MLP neurons of a small language model. Each row is named by its layer, matrix (gate and up: input weights) and neuron, and shows model dimensions 0-191. Each number is 128 + 32 x the weight over its row's rms, rounded and kept within 0 to 255. Numbers have three digits each. A neuron's up and down rows have the sign that makes its largest values positive.
After each neuron's rows, "fires on" lists the tokens most often at its 100 highest values on Wikipedia text that the model never trained on.

L3.gate325:098057161100162099142138112155147177119133150131144149161102098144156094105147127083133125132102150204128038135127156155127117149135124128125081094094135129104199084157120099129129129051095109139168115153119145094126133152124068119134093172080166147192087119178147148123117086088142143107116058053137161115141135091136131066082204121131126085180129089095114098091119151128151112154127160100099164176118071169148100098203083096098138093105078182140098153107162118080103092106132067056087106124089119130087084061090140113138126170128137176157070147120088141190142140146157173151
L3.up325:107120068136110100087100124142171132097137150170127117129094134110146098106135171106104129096135120125149081122146139155089132068135116126088120124126084182134192131072143122109095165132104127121098144175227138121060118156147161135115121175133131120183161113148168137107092107153126110130112077169095133080140130087137094086107167146064165137138097068108130146164096100161098053087119131139175138067125121147166131103136159126165118123132101138115180129096181120134225123129113090092166089110134197144103155123150135092095125090117215176178106205136143126164099058120110190127
fires on: "areer", "ric", " h", " by", " med", "lect"

L3.gate289:127164065124114098147134189144110074119091156154117086152123123144109137148148081167087156149159141154156058139109110118153145150146117168103117113129126148084062163139177118087132142075184162101177153089111096079109175126160121131093063069179093137201124102116148114115097096085171064100116170111119124133128137161145163133051106127107080138191109193073141084137163088075126189160131101169132151166181148115120111150188103118083128133131067163108085162156142071058114125124163146165159108113116080122085157119161115170106134099111167079100127083173102100179103152188159135134
L3.up289:175131114174159104139193097094093148073157129164095108169122160094153128147093046097115100142145131111188114053147107133168098148197094111120095148076144134167150104114160053122144115150181180118142145188090095105171135151175148131118049142092147137145149152092113112161139151092186143110105104145133182124175119146147168118118158103056109158098189150195161110052129103090149140162114127120088077165142101139109149126115123149068123131187129103127038154110085105131132160087091131116145114164113117115083085102152076145108111125147142165128147112046155119168082152097155057129
fires on: "ar", "y", " he", "os"

L2.gate154:109138116152119145120139072072103151196077114118127130141134071180099093077183109113102114128094125090131167113141171142154049217134175141158096199108127119092165157143149187121154152131168138140134119117189125193183114177110091116177128105094168155156116103151129133082102107164130141130087160146128129185104136131086111074124177162135147050155110134096142112140121104172125137129199136132130141084109106130149097154153091117121144121102147112143115080171093121127143127147132144069057201129112055166164159155126080090136130168117110131145105187164079120152155150172085074154
L2.up154:153092147185123092169163104117092168152105102140151176129146130171090118089161085136177114116105160057135137075129122138147060197153135144110085138092134140064218126139124149112141083167126133165113092128196146167128160158103144062162143105112158134153095112163098114139170118154170158104055136121163101122094132154111152050151093154134139083170120133063114115141198099131169145147141088121131154149144127083173196153110108095156148165151152160144119061096105088112135174138140117102072172125120108173079142158105143100156170152119074156170111222133147137112151179109077082132
fires on: "S", "G", "ough"

L3.gate107:129153168080133149059112130122110183163093126146093137070129068176103125184199159095123143049100116134116052111177075187112092113080165118073110117165153156206133111143103139143088156129152125082093148101138107116088189103185146135051112119173124185125087119090149152080028132162121141103107111106134151131144125098113041112144134118178107110120144117124125137111141148140169091091102148143121126110133127112158103156129139115141077195166113140097132131145151147116168159140093156122124167144124137152113149139100102120171106149113115109140147102114135086138114118093096131141
L3.up107:104158183081090034126203102088112065098139137083135109114136191147091128152156100093080106166131182150124132132118154113166193081088173102127041099105150134126148079107120024145094149136142110115158129128106143099142128125175140071116091127141155132133110117118137147117113119129131120094162137130141161143171092133121163168111124113111117139094137118159110167134110097100103159053078110121161114086138139142146121141052095122138092178139147132088158125069096090160061119145125134081120099107171073117074143099153126154100180183133088110101090096136072150192117177087125182157
fires on: "n", "m", "h"

L3.gate149:122125129030087133069175127132177138075091106139127104121168119116150102119183092128068142161154106113157098153118116094139173158151164107108137156123108188146126155117104104121147102166120156072086176091192094107125116143091095183178127089137119139137096178127106162114186127118072141151070069130188134139116166102112111089144128165179136133109121101134095123115028106169194141150085108100082152170107150165057077135110168147120113188122122122133096114114190083118159136182082118042153100131105118135170163116109128094137121135099143117134118121137103135120083055109103130113
L3.up149:188130074096126165182142144112206106119174128087104153111134097081136111111143143063109133144104116120160130103116122140126161150113186140130111101134129121101103143152115133075129048098145172167080159076110147109198134095139118111053087130189109116071133144126138147146076177110103100110113137122179137128102167165063148157143073144192167145122115139128110150096164147180124141184122102099091105191147124122113160160104127137138136176134158121059113185201090109203157137122141139133073129147101127163085082114128120127138187176063107126154137075138181139094170100149163133064
fires on: "b", "h", "an", "d", "4", "ac"

L3.gate59:118144120106138160156161165135083086170103036093110157122166109149088155145112065136158151122141144176178177128083169167109117129049097154159100082103087116120124140193111125115124108064127164105167127146097154099128098060071188167130129124140127157092114110147138173134074060167114117102145064177105130098082123111150147074120141134157073106117136091082110136146089154104134140109117173122119073135176148109104104180106103116109091105205110117186086177162148126193123131092149107155134161131138112127176141184099118148081137106128133110184118113109143133203136131183156098102
L3.up59:112096124136084152162178185148106127120087140072123165154128130173176150147120067161110108140112122111138141111159082150073115117094102113100131131146153124093062126149161134069172112065179153108174094166112124123119117135122114175113147166100131153061107108111137162128156140132152126168107126181056148096101084082160110091147114111140120156110104150121121188127088148134139076155152172126209054158173103178107119117125131054089072144112129132120107099162133083173151163132103071139130129102119127109126085177133181155075100141205135077168146102151162163175160155080135094126
fires on: " ", "il", "″", "ater", "ite"

L3.gate18:101097170117161060115131113159151089114048097138133099128118151136085112179132115112131141146124123124153131078148128147178125124118109110085065159135078132106151124149107142107124125113173068145173133090109171063106170101075075082117135162121128142197115173165062132180166138151072119124074143129122147113088130155153138104157075166115102207148112154118131107100091162099082181154109112124148186176164210099164148063150147160174140162165156158187138054097136130180076109100153143079137136147141148091089186183181075167135186108132117086148167134084108109106142136103116162144
L3.up18:112134084148102158177119105196159219159122126132114150119108183099098087096097153166201108159066178122149146145137142153086072168100155167087119136121142139117123157168114164149185075137141091136119150089147134134145130069112120109090149117147113153088188100148117143116068171171100146159181135142089193124068113150177125175169088136154116174178180126144103136140119131091091194117094124144108114171112183167113167122112167093131126150066128069125173128103157145164098108155178129127136092115102132093154142218163163075115101174111089058126165120141117096193105084132116121119
fires on: "it", "id", "er", "ount", "r", "l"

L3.gate347:150133119224125142130155103175097133115076057125104098133170147097116136147142110125182093192162178159103117076126147145134111086139081169113139114127079148098153093123143157124182086155114142047074090202126160113114190115143157128119078089138156190145135100144087128168108105094162147169107148214051167144106157166127126128123116127133094101162123154118142093124137192129085103128170121101136131145113129141134114133160146106126127104132146155143069097148159099082104160062182134142095138125147183103075187147138104111145163083108163163162134127121144160152149114141104168081
L3.up347:127108128140128207167136151144110119092107096138156126074097121144224113154124112130100149105197150114172143088162136133188156087148151134154127117135120187135108155104158121120141107115128144064175121166112155131149121092080150131165036157132186110192132168124086059147184104185123168110172166121131076076134114067106106119084112183133147120110157140159113134184057124105114116145108128157128087155138114114098110130115099138031158094164137093129119062084128180149171160132113018140120129127126132098187128130135114079156102096091136124154073129122121160151180115083113191090
fires on: ":", "os", "are", "ican", "\n", "ish"

L2.gate331:105070160144131067099176144133124177171179134084167149099081093141172114105154175162129095118112130132097147128151147106124187099201167121135141150098156123087162148120194129126131096101113135120129092140092201144166167151081136156201144128155089092179132202149108128138166125116134151117152090125109112154102149085152108172102127165145118164114113120075085137085103112074179169181167097169199117129129126093149088143132076133146093171088139112119175089107179161138159125171147121144131144139117157104098135128123049145158142163116086123121121114075117123166185141081093093139
L2.up331:055124139103107130146130121148094157194167104132156211114137174136206186154117108154082151077108131151134090148068155112107063178120119156102114183087078091106110114111158129110158137172107130186080126157110104129174179093070130207121103097120183140101134170134095114082103090112104105092182102134164110139150126097132089125087159111073110131122086113136076137145120111170097078111078131080138116100140142097124081112101079106115095111079085181149141122089189121139142111139141095108117186171188127147142140160120139148173165150142108113166113144107109178137175196124142124084
fires on: " g"

L3.gate96:076132126083057083089037115178098146127117113097153107115182089146124091154157154138109142134098131142147126178111113141146145170138106148112114126111131144123155083056168118114105134095054103115147126117218169105151118191098107090121150134093105125071160102154134078130115141141125161108121086057112132146177083134155146073142123143136143150074107115115101110155087186103082124133119141125163172172155126095113153108138107137138104180104214154192214099101124172113154142053130088166172173139146106135067166085153149165152116156098107157173133132123133118110156161147119125143
L3.up96:102130138099105097142147056138149200073154138071121118139159091096118131046094121109124103134064178152179090138169127095183102143089083178103128083163111173125092132121109126069124132117116145156183094160111107149161123113157123144164099091096066135110103118103091103110166096142099094151137126115122143118168136182188163051107183133179120173089104138105137147146118170086043165085095164169115136115133117130139069057130139109114141116179134150153151144129151164192107153119141113096116081122140168142124126136146139108170110134134145043125096190139128135107187184156105141153
fires on: "l"

L3.gate255:159145128089148110109167074114144116141163128059140123142133090138142185086112138126183092137167154093159150126167143116087099138111155083146127147195160095161120099127146150180172178156162159108057087147168160112185161131131085127212140067040163145134169168104129052066113177133105103101131137102099174144119124130093091159121182174157121092164133108117115129108152154083145142195158122102157166141143151112062140141071154121107148141131131171120097147118143142064162099060070159156161150192080207085126139087077093111107125114125129147123140147103069176061154111141130120152
L3.up255:124113108125161142097176087104100179148189149110130048146118189121123097164163191156149160140169114096217144095140089117143186132129196136179130107176117116087143146143085155080128135135134122120107133099159170112129090130084099141104152152064143130086125111141120139163080117134087099138107125089114129102085155156103101124168177143135110094136072113106078152108217101133072132175171113072110113139113125143163142117133106161092107045113058124137125187139100164093112141086108183140147129156138085101148090088128159180141140106090113098124136144054078135141145115091039102083
fires on: "t"

L3.gate207:055142156171090148111120154165129114107053120113083143106109124128121171108154131158093154076145153149185165096108126106107091158119120072128159159140133144099157095100118119149137132126128128089134137085088082149208068113101088128121139115156132090190091148063126124108131164132157057137110135190162060149120147187159194125095154132137134124131169133143152155093183109230107143107121102098145116139131104093111112131126110091086133120140099137102160065147059118140113155121119149135091189178135099136142154147109088158143156114051095126155120151166101143143204120037165178084
L3.up207:119128159156100082126132166107128089061095124108080122175176090130118129112090114146086141127141138153164152106118140186122048120118079088195154117143082127159143083153119144204128106072191115077090142147053060128163170077149067120160141152142145096147143123110120120114108160154161154181107101152132130105137127190146221177129098132145178113145130111137159157085146136152128158113115128103157086105125122156142125175140085071072128166145102138134186076133092126112143178104158113113119188155152107147167134109094113136148158157051112119072174102136133096177183099106189145078
fires on: "ed", "s", "own", "ities", "le"

L2.gate341:119179181095159156092096118093180146167070123123153130086185101081124140187119108107148100079170135124130123122120115156148128145125189084163157126196147117148115143098155094111126094171133103063174161099155174201131090104139095150139131127176060163137054136081146131118162133112112143139117154193049116187128145120096099146116148149117120056081150146072142116119089108134128134054131064092100171100119196141113153113116150151183098160123189099136171079107085106117113093140165142107087140134111144109169154160121087133168105210126098090159112161167145128129082138146143146191
L2.up341:068144100142161148144110149108123135089191159141096136093155173126115203150160169146067130142150076142130151034066118137134134141138078181153121150141154159160133168075188109130113098100090097131149117158089126176161124146109193108143189112113116127097111125134104080150134170170092117169152167119129137107163129182159141154128041108163155122159130161120144104112076158116083150197164119142104127171107117134141133158140099041108095067179095109132142063151078129093130162143184133200168104126116157133130145130108084146135127177114118107121068145112171113123097207192100138141
fires on: "og", "ug", "G", "ak", "on", "d"

L2.gate264:113095138121151148152155114137126160122133129177059120109105080081231109111139146076098182164100157097120133079106132071092122120160183092106104151163161104135201170105116120146134113123151130166105098141108121156155112110169104075163086104125126129105128100098120182086094085110061112123141131064058117096135142125093163076091166169162144100095087120142085115105158156192168179158156120094142097071131122126119088141146087167128125069161186122094140081110113133134075137216085155113121114140172100161106137091129057133146156139106126107123089158148148162112115112135118080081
L2.up264:109151117122135132189185138167087134153122163154084097085152130043192104141122117107111170136111113103123102101143129106094182162181145118132130148130190073150192158096088112146120103088114123158141094137131108119163134126190106085106103141106184101107184107130134172080089096137118147109126112084080130089143154081109153124070125152190118133124079105115110142068149130155167158158178100097160121069170128111128144167135095110090126066165184097108106091126131096117077177156065148149118132161159142130109142072142116190136160087113134086133055192119221173103117114112117089091
fires on: " S", "S"

L3.gate385:152091146180143062111145178138174130124117039127134140102182094177142075136141106079152129150131184150126122156147151091094094072158065119108139127119106177156079131138107081120116117158143123097166130157112130124075116140045165121146113164131148079196106142159124136112132147184111132167056137114104111131114158070150132046139123156174163095128111141122073122220135108145102157157152121065132082135128115130139117148140138099123111099107104139120131114121103159152170126129098059105165131093115109208163089108119152118087137094099184095154098087066132163138102142146138130116
L3.up385:156089086204096128156104093136147143156177122136160080047214167123163101140087109121089121108130187136142162121122108136124098149161144109114118075124114200132175068139140119149106156124168148119113086198135165162122173122084085131081146129138170088136092155163151169136106099094167113121073063094159123152109154127124162102093122164124148113132107106170037118102135052072136140083154103133105102162100122142128132139120159154093116108223116189096140101151160128112092083060132097068137172149157080132114104155136155120161155122108103151161073154144102131092180133145113092121
fires on: "S", "ies", "c", "s", "ite"

L3.gate98:108139124167069114144149111152117112159183149115079090088114169091096122155120177139093056119069100169157072152144177146158118133186123146179119124103132134131116122085164132177150174107091133091175124164148185097161159127165143133157099116146166074066152150152187146116170110090135106135070108120099201124144176147056118181119035135161123149110111101073151215181100166125141148155120161075128209129163096149183142136135151121162145152185102113070136133125109175090114170107125096122108161149155112106107108136114141104139112092150096151165158092137098151104102083127136181145
L3.up98:115131110129190076104166088076119154114160155123115099135145107127129152167110102075135110109128124138116048102139099093149140090116157094172103133087151159130084095124134092102101110138071125109142119198152135138226151155123094113172122148135129150151132125147083101128071122078171170140122129129084176124141116139111123138124144157219178147156110127197155137101072158167088125109141099103096179129157109130136134125065138142191128065132086079128143151105208147136136166152126110142110092166124105084142078162136142131123142149158148092097124073111140143103190137188109127117
fires on: "b", "n", "k", "p"

L2.gate425:125147224139123092144143108146112101152123145138118134087127108107128132172204121147147121161120138090107160124120083087154086100102097102094159069140109116072095122106104153143156118150165075158145107088153117125158097154093094174172156151114159142119085115069152158127113132164104144099119104092119145134134160106145144110150121152100134089104134087117128119121191134094104141150144157066105101092096224146045063120185102136155131065126163118130099134057105125174109164115161148166095214057169148121175152116113127136123099109170126102117115098153138061170166077098147106075
L2.up425:103116147192085144119160132121126113137180134124136130137144162122109067118178167104184094131132062079096135053148159119122128097137064137135108115141082105071125147168155168085088124184091152164124099115135139119092137107129073131108097138152140157223110145094192136112144116103157148170086073123128144165121163137098094132094130125145128106115118168094159101139154170092189094120113153151043090155142140124132162186152125097133124170140123102160161181086092120131109124152112127156119126090124078124160156094177122100165086134110128114139077107168108114098164121156109164101
fires on: "199", "200"

L3.gate40:143126131094108104154122152138113118179134154120191104137134078172054134141155186118151108132152078168145179130101134147175115130178094147082115183107132123121157136068126067085128125082165106156158142128174143121121095135150148120081167166101110058104104146123084146125127115098096094151115147123067151148140141174151085070108128090123121133105127081080156161077144127139072087098156154094061138117133072120103168056141153149166206100163137200178088112168086128139140072140082127082126118156124139130050056144146077113159134112064111172149108148106111118165129097100061176155
L3.up40:129101116160120064117121093101139168121136162076130081149121208104090078116147136159181097146150156138128117054145150109125069170121104185100127187081099114158113134099110069161144161109144047208119119124101112150108114102122136053150157070107178105080083138125117153109104099100135104128137145142090212135149104168158125151111132086096098176081160141152114183108109127126079102128137101153131175094132134137113172106116167179146157094120139156182083144095098117145068078129126096163109161167107091115127111142057109098170189094105093144151128124094148166132143125150159122125
fires on: "re", "it", "iv", "st", "ric", "l"

L2.gate419:103129178169073144157076131136063186114155097121117190087100124107145143126101152127129191142145122133169099117126142090148072119147141072096169105131100099134090134128111174116105156097067122128201127091085141103098096095104109110142141201149176137113078148156121119131181160117102102132162108144107113114123163090129072153159102162109098123126130101175158124135113190087107096130101158164077162144139169138124105085146138138137062169112138121195145163152111104127129112134075188112109111114122173119080178158165136105113155144150122103115176150163150150146176091069178119159
L2.up419:131126180168087127123120101155158126110133109095148220096115110133159074169111149102138178148122098104175114130089129150129122165094112083086163084130068094114177160121152164108175154196115096160089095106126145129090080094150112077141161193132179144126078131091138146080158072169136139120176086176153096145177119117131113162132120146117092145161157101105138090160110095121112103153123200113048106158127163081067142184105159132149135192141166102116152142114129134112109063121108170137091117127155034129107084139151084126154148049132161113132148128146102144142130070093122125093
fires on: "200", " —", "es"

L2.gate176:135151144072071117140143126152143153109115150095083121121184180128162115124181121129126154119089077150155117183201130177147099130138172102156094105108147205090111170135136139079139092128185175070119060073183080087127135105138083134125091155109107124140185128116102134170127131040180087103102144102100104149145120156130103101087073080159116125097081123181094165121122072126081153103154146125136091157122108208111108137156149161114098132160120115146138155099063111117112163150185097069138119184172107161123114115132099169087139097165157182121090046094127126183107142155122116125
L2.up176:148093148151124161128153093185161159091088129104107137105167147130122103129160107151136138135129087164160214150163089145139149169149134100144079098177215128082138154147157155104094070098124141192111079114128059117158164156140125092151150109081153130160151105150090145181131172079155157166128119142092123118196108164159103095133156154122163147110127134169123138112140100144086122116126133162144094157155080166159084155214144109088143108158128108138116140074069075177091175143136169128177126149202072120122097061127094136097156158083128168107067139102131176132088194151097131127
fires on: "el", "y", "or"

L3.gate210:099089181108085139092096068105126153126161109122110095112113173121138091133122143156087163153096166080163140159089162055133091111086149128062187159097131110121184119154068096119129164138144136093119119146145128165164149113136094066088060108186130143174163121100086126122126137088081123092220148119126176145169076151161122098110105132105115097088134144090126152138154168158123109073144168060068137068165154105172151098092171108112142143109114144155113064102131192092104126106144141142149150136127187153143100156121151101095175121093150100183095079101131150122149108098127114109
L3.up210:165106164148121120131080145184128181120102167102140096119157144087117090138159120142164172190118162155168075159103111115197150101102167073085204130131157177131121113125144082147124211066107156120134142178109129175130087158133106100125097079141131121104140096121088109118136136114143134127112169163090161125194154179189079122193140102114148108114125119102093129185140168122114122102090145107085094114158118102164093098093150098095081125059092125146120131106194145098094157131088114141140210109094195089113088145092151153077136130115116151158113117150123176077143081145141114130
fires on: "it", "ss", "as", "and", "ell", "erm"

L2.gate189:182210147108170134098101090175155144124121111131114132136169132105124114162130179079108130127152086058132183119178109136111130125168120079098163142126089159143154122148053100142085085144118103110099165131149134044125128154153151147140139125061133121089098150048115161145119150099066141149117119173175123125106130114127157136110148126190102109105057096109064116160136117078175122094169158130092093095081156132059207127122096058149101110085140122095077163219122133084169149135120133130156152164127145192172161127128151092093084165145113137154120115136078081121107085128154152191
L2.up189:113151092100134088159148113115077081150070104160127075121153116141139181079147151128153183140161122129156113190098136146114112110105139057057146144144112092182077107169084138083139102057132150158097148154157074081122093150123133192124088108130137145129108130122124164157110133095088133124119146162108140112149139165141176116145156147099141085066121118160131106165141098141128132133114122082146176143214133050137197098150024099172135147142160115133144074163136120077170098114111118089138158149090207122117148137130137131103084149167099156171103156105130107197105120112148111167
fires on: "ad", "av", "ever", "ard"

L2.gate138:096123190147121122096107176099109177124159119100140102182115117137132123175104170107120121167105189139069084103183107095124096130210135127157076211087093113071140092126077159161192115102193089162176163142182176149195120117153105144125115140157194171171116118119135164142132089136186116105126139102107149125120101102140172147149109147160176137093133113133068049170084195143114083161106167164119148100141093188194090076140142072145183138106164091124117106182134114127113131098081075080129113160146126079107132141119105152123098081135187093132191143088134129109103143150109152151
L2.up138:095123082120139098098106130142129115178102086178184121185152200115124105142095070172199172127106182087115102110086134192113149175178132109073171088078144122114144110123176151165107148147116141130114123109140133125032128182084118125110150134153144192136125181173116159188128078123128143102155147077126116064119127135161082161141148112094126084184144148117123116114129124127091138147162105095095100112112114163111137145189136094113104126179102101134105120100165074125150167123125176157136089119175116141164084142194070113121186075165176142079127152151087093076125093106157101096
fires on: " play", "areer", " as", " by", "=", " /"

L2.gate441:099116190122118157109149125114078170123145098096158191087124118119083123132128105182110044126109107098080149127119110204172149136148096102148134143092109099165104178169164143092180123154123131144147153136080090155117148149144132152142097115168125136112136180130123163079112071077118133091165136119141114122117152100094089108055054169119149160154101122083118133109085095118100139193167095166114139071126053104122130097099167156100142201169153115133201085147139129151194149128144137112130097112147174157201126171112085104184139101199111122084137148187146101105141121087119106163
L2.up441:073146127114111117152115133137135175113155099135149137096163072130155060114146105188081061107094187126117120165142170151077114152157166155195149112070134105088147123165141103102090085150186160106112171141097126161147185177158200192132169136155136074167128159125133164151094126055117133096165081117137094154120128146150096139108074156126111076118084139095134100155127125129089126162155064184143115124080095103101097099138124110141084100157115125113196118106135119112137152182162085119157173124161095134140121107175105159196162142112084108172081180117114118143086187132126136153
fires on: "G", " g"

L3.gate236:143074106174115162167108172158120139149107106118120160108090185128111104144126128106117111174125098163117186120112113075053168126079128110199132162120174104095113126159119098109148130122171097129116094095090095122157144106118088055130147152126137115170155085107053169113149122121133156176120173095147125138114132177093151143162172081152118206092109134154090169136105117194078152194151086158180105180093117132097159136148068124141094102129115142177135109183078144110136108108091117061134181095128080153138130152075101153100177109137069137052110152053106125132132136142110159126
L3.up236:124099140139147129121108096098104128118150146163095154122105119106150141133134124163053126099123134129130172062125110122111141138072123159141148164112174155070070064132123117141102153131128153096152086153092084178145122077189134063139174139076170117085086136101134132127092125072176120173127140156133184139167121150153125156149145177096160177135026145115119161130080078107172135201130127156069143184165148132201110103134159078078122132135099133143130150177123180165118155152128083157170139129149152112086147072134196145090144092116139116133097075130119047157067166149174082107
fires on: "s", "ies", "ations", "y", "ities"

L3.gate125:123096149110205117156168126078170118090082126109177100069109120103075093143140142137130103124150058135112164171069104101156209131112124140140149089060155106080107085117064123071124106149123147093144171080172124167119163101085139098168130156187154059107156070153116164133153169134126159086077157082113201134090146098110096103095149188166120159087132165131150143152085085167066139126157098068151149118111147071142107177155141123120145063083113136120133146130062110128087149153122122131136075159133138126102155136159131101166135121135157164118133076115146095161170161180120172091
L3.up125:114178140129169117163109110171066102169131119162120146202169144129057113135093092181218059118138119125148101145197143102138093142119182119087146173090142110160173082095140120126128135139186173128190154081140155108145132171156141112117120221122133163166102149126090158125161037099110137095172142142145079142090096072087122110067168104076095126098122095083192144109169094064135140095094134117110143049124124192083065127108150138127133148093150184124109064099156148140129173125113118130119098160108155047081121162093121132114120106151138151140130188116162153167131129134183127130
fires on: "am", "are", "et", "and", "a", "os"

L2.gate34:087136143191109136109092045113178159175122118164128157112114085102140122149109120132124130128133148122120125161153056123112158128130167079080053075142097157117093076095094135125152163096124156181127121120096095169137123148107160090071119116145143170133093071130157177122159071179093136134125114149152118084095151151159139141136108119095096121096188118087145105104115146167091086109150122087142152149148090066115154090141123169147132102091149129155096140094158183072061064167160175103138155124105182170122145095158158118097127101130145122078198145129106164108155106096158132097
L2.up34:105135123048152103192123094137128160140081079144116162074151151128116144102163134116150071073099093094138128155143055107147090134171118122098115134158173114129094111121112154100118072131182124133072135130138054151076114116114120150150163143148060188141175146086106187093149143128120134159173143157051157176149109120119120131133106164137189102175102068144183069186137099158132196121165121112121107169139105162142172106228141143113115101120133082134138147103103108127140140142142116091160097156066118170127102033125176140116147103157097080105128190132167105149123114158150123105
fires on: "ic", "ed", "ack", "am", "iet", "av"

L3.gate260:122131153083101138078171078127140116166176149144131154113131042109157101132127173129111111187086117096093143091112147214171172146123142127131104205156129110156119131091145178126144148152161169152151120083139108114119103112098139177106139154170114089093135205132191119118064139170139129138121153052097130147073142148136166117096163115102124095054108124122141097125057127143118145141098132157069106087102112070063104123161163170150113153153196179099182065088068125093100132157146137134119114174140159123041087098124122163100085129093094174158113103103145099135067169126143179153
L3.up260:146109160150116129103093097164118161142144168134096147066096078097142106118122166122117122139097068123099128115114109160144151097159114123125166118152133125143117134074155142145144160125153134124106104182121130121124156097152134211074148093192086131090100125119151126153088146121093159181145112092151160131069098109109158141052156109121128093131144077189110124174139062187117132153208132158108123114131137071055070130145141099147138183154146148087144162119141081133135125122133135124139155128155126121114044119156103193130104139136115106143168165123127175155082216115085141136
fires on: "os", "le", "ly", "inn", "ct", "ist"

L3.gate16:138134088133101141117125172111129142125136127157152134119122149067098119119126148183103127093127120111079111123110088168126088125120146130154109186108154106094081150150207143071132066110081159135144109143085186141125118102117148143093100101096127170097078188121089129073110180190122150143153132077117118152115165191108068121065071145114116093155125106086137150077128144149107171141069130135149114131080124095125132135125152101138137134186129064089104112133126184166108153143144174152159077156147135109182112137078080064176117131128087142109132131101176171115182204229155137158
L3.up16:121124154102101078123175081143090165125214138103093097054136111169139142153136125193094113105125058139138172124082118126120105149099142133099102156116123074110167103152163135138161102143130135137148127153145117122145133140158127151103122124141134044108137184158132147191070134119084156109161203153095153157126115121134152171109075160121119128085147141112092089125163148150095161139177090117172145115090123131118101077133047152127146146144122126138152093080141102087143153156158080137109140198135109105110091123142116153186172175147079101149133108108068090108142210132115122222
fires on: " g", "ag", "g", "G", "er", "ug"

L3.gate258:052180119194077149158174065083116106132126091075166146106143095152122119090101087118107119104090073120162105159151154168083096139128124085169085139145156169131177184137107109140124125104153141137162127139188125114074134145141161142116130167165109184139121104092135167111095138134080112139151114105061181171125144093102134183125134119133111064148139136054139074124124135198120148125102124136166138144099139076109106174141118127132140133149144130073115122104076167113054109173127180108228133124144093138108105159088143142164117149134137090146232122173095114128067117122139116152
L3.up258:118186161144136147121158142098089103123146182081140129138159118188127167079184081094123108123111133113101080106158112173144183128130157126071111120132161148146139092115189068111103145095125165114122093117145048134138085103151160136164078153139100153128130173080078139059133150094181146125123101159136170125178164125115178178179129109065126113107163098101187183201124120134136104139124110104178156116126127092114081145110163166152164118140178168115063127071117148099122157120146153112146098147117061145090131136125160145123106163159117122160156121127112105196187140150117130113
fires on: "ed", "n", "ly"

L3.gate337:097127135122103146172130144178131123104132036151060194098179168162146109146124087194101159124140137158108099148124120168124126131136074155168117108150130115163141101102046166047078171163134119069172155133075117108093145095100189129120146069133132075106135154151145146151103110127079158131104095128135094101122107122115129114103130103097122173115156111108116153113134120174176111105177150083151083134110119107122171072157180168171154135191158175099108182164137100162129110122149156129162097062161036140148151115132141113122117132195111169178153138142067145101067151103123103142
L3.up337:077098071120146111144128141099157129146123034147179168141184184184146078128123033097084145130125122096174096165123124135128159144078097157159144077170079143157068104098149139116070083123129126100101132096159083114125165065117098134123108139161144108138120165170123138202131202081094148062151120120118109115122186124152190076132124121119134074157167161167067135109131086113124113080115080095133099163131153159094140091166108168138087148180187125070140097078176111116092104148134101109140157128059114142065138140125100076137107124105109148162138113137115085084125109139165088094
fires on: "ime", ":", "ment", "im", "ou"

L3.gate341:154142119077117144095108152143112141160126139132052117153117147148164157156133131122115162097138140109105094146143193158113140114109137145130217149104110080076079125131100086115189125142067131080115131096133137154092134192112111120119126163151136145085144123112134153149075157155120144190110076078147110152142171089209157061170124136158148071171093124092123116128133081161172128084127093115147119143073102156154050108115091197090115155137072110164063137141166148133150132136122135134134160108106126185174186112124064131085176092051128107150143109066125129141160092091110139054
L3.up341:124148102123140132072087160165160162042122176167184127126094165110058124097076106097113069136128119160186171143133115153153109097142099137147189093194147197175103111147181168130184128136099136130134122126098129117097124086143169113164104091118139142122090136159099115149167109072142088116144166105087104087128106094120125120086170157139180087112027153104069105158102130114125159146088151093139114128140134135082093104077118161059085061087095148174143164147126128132133142190124118129147173152130118099147137167110117135119205112175125123077113178105125118123125134108147127117
fires on: " its", " their", "it", " of", " the", " it"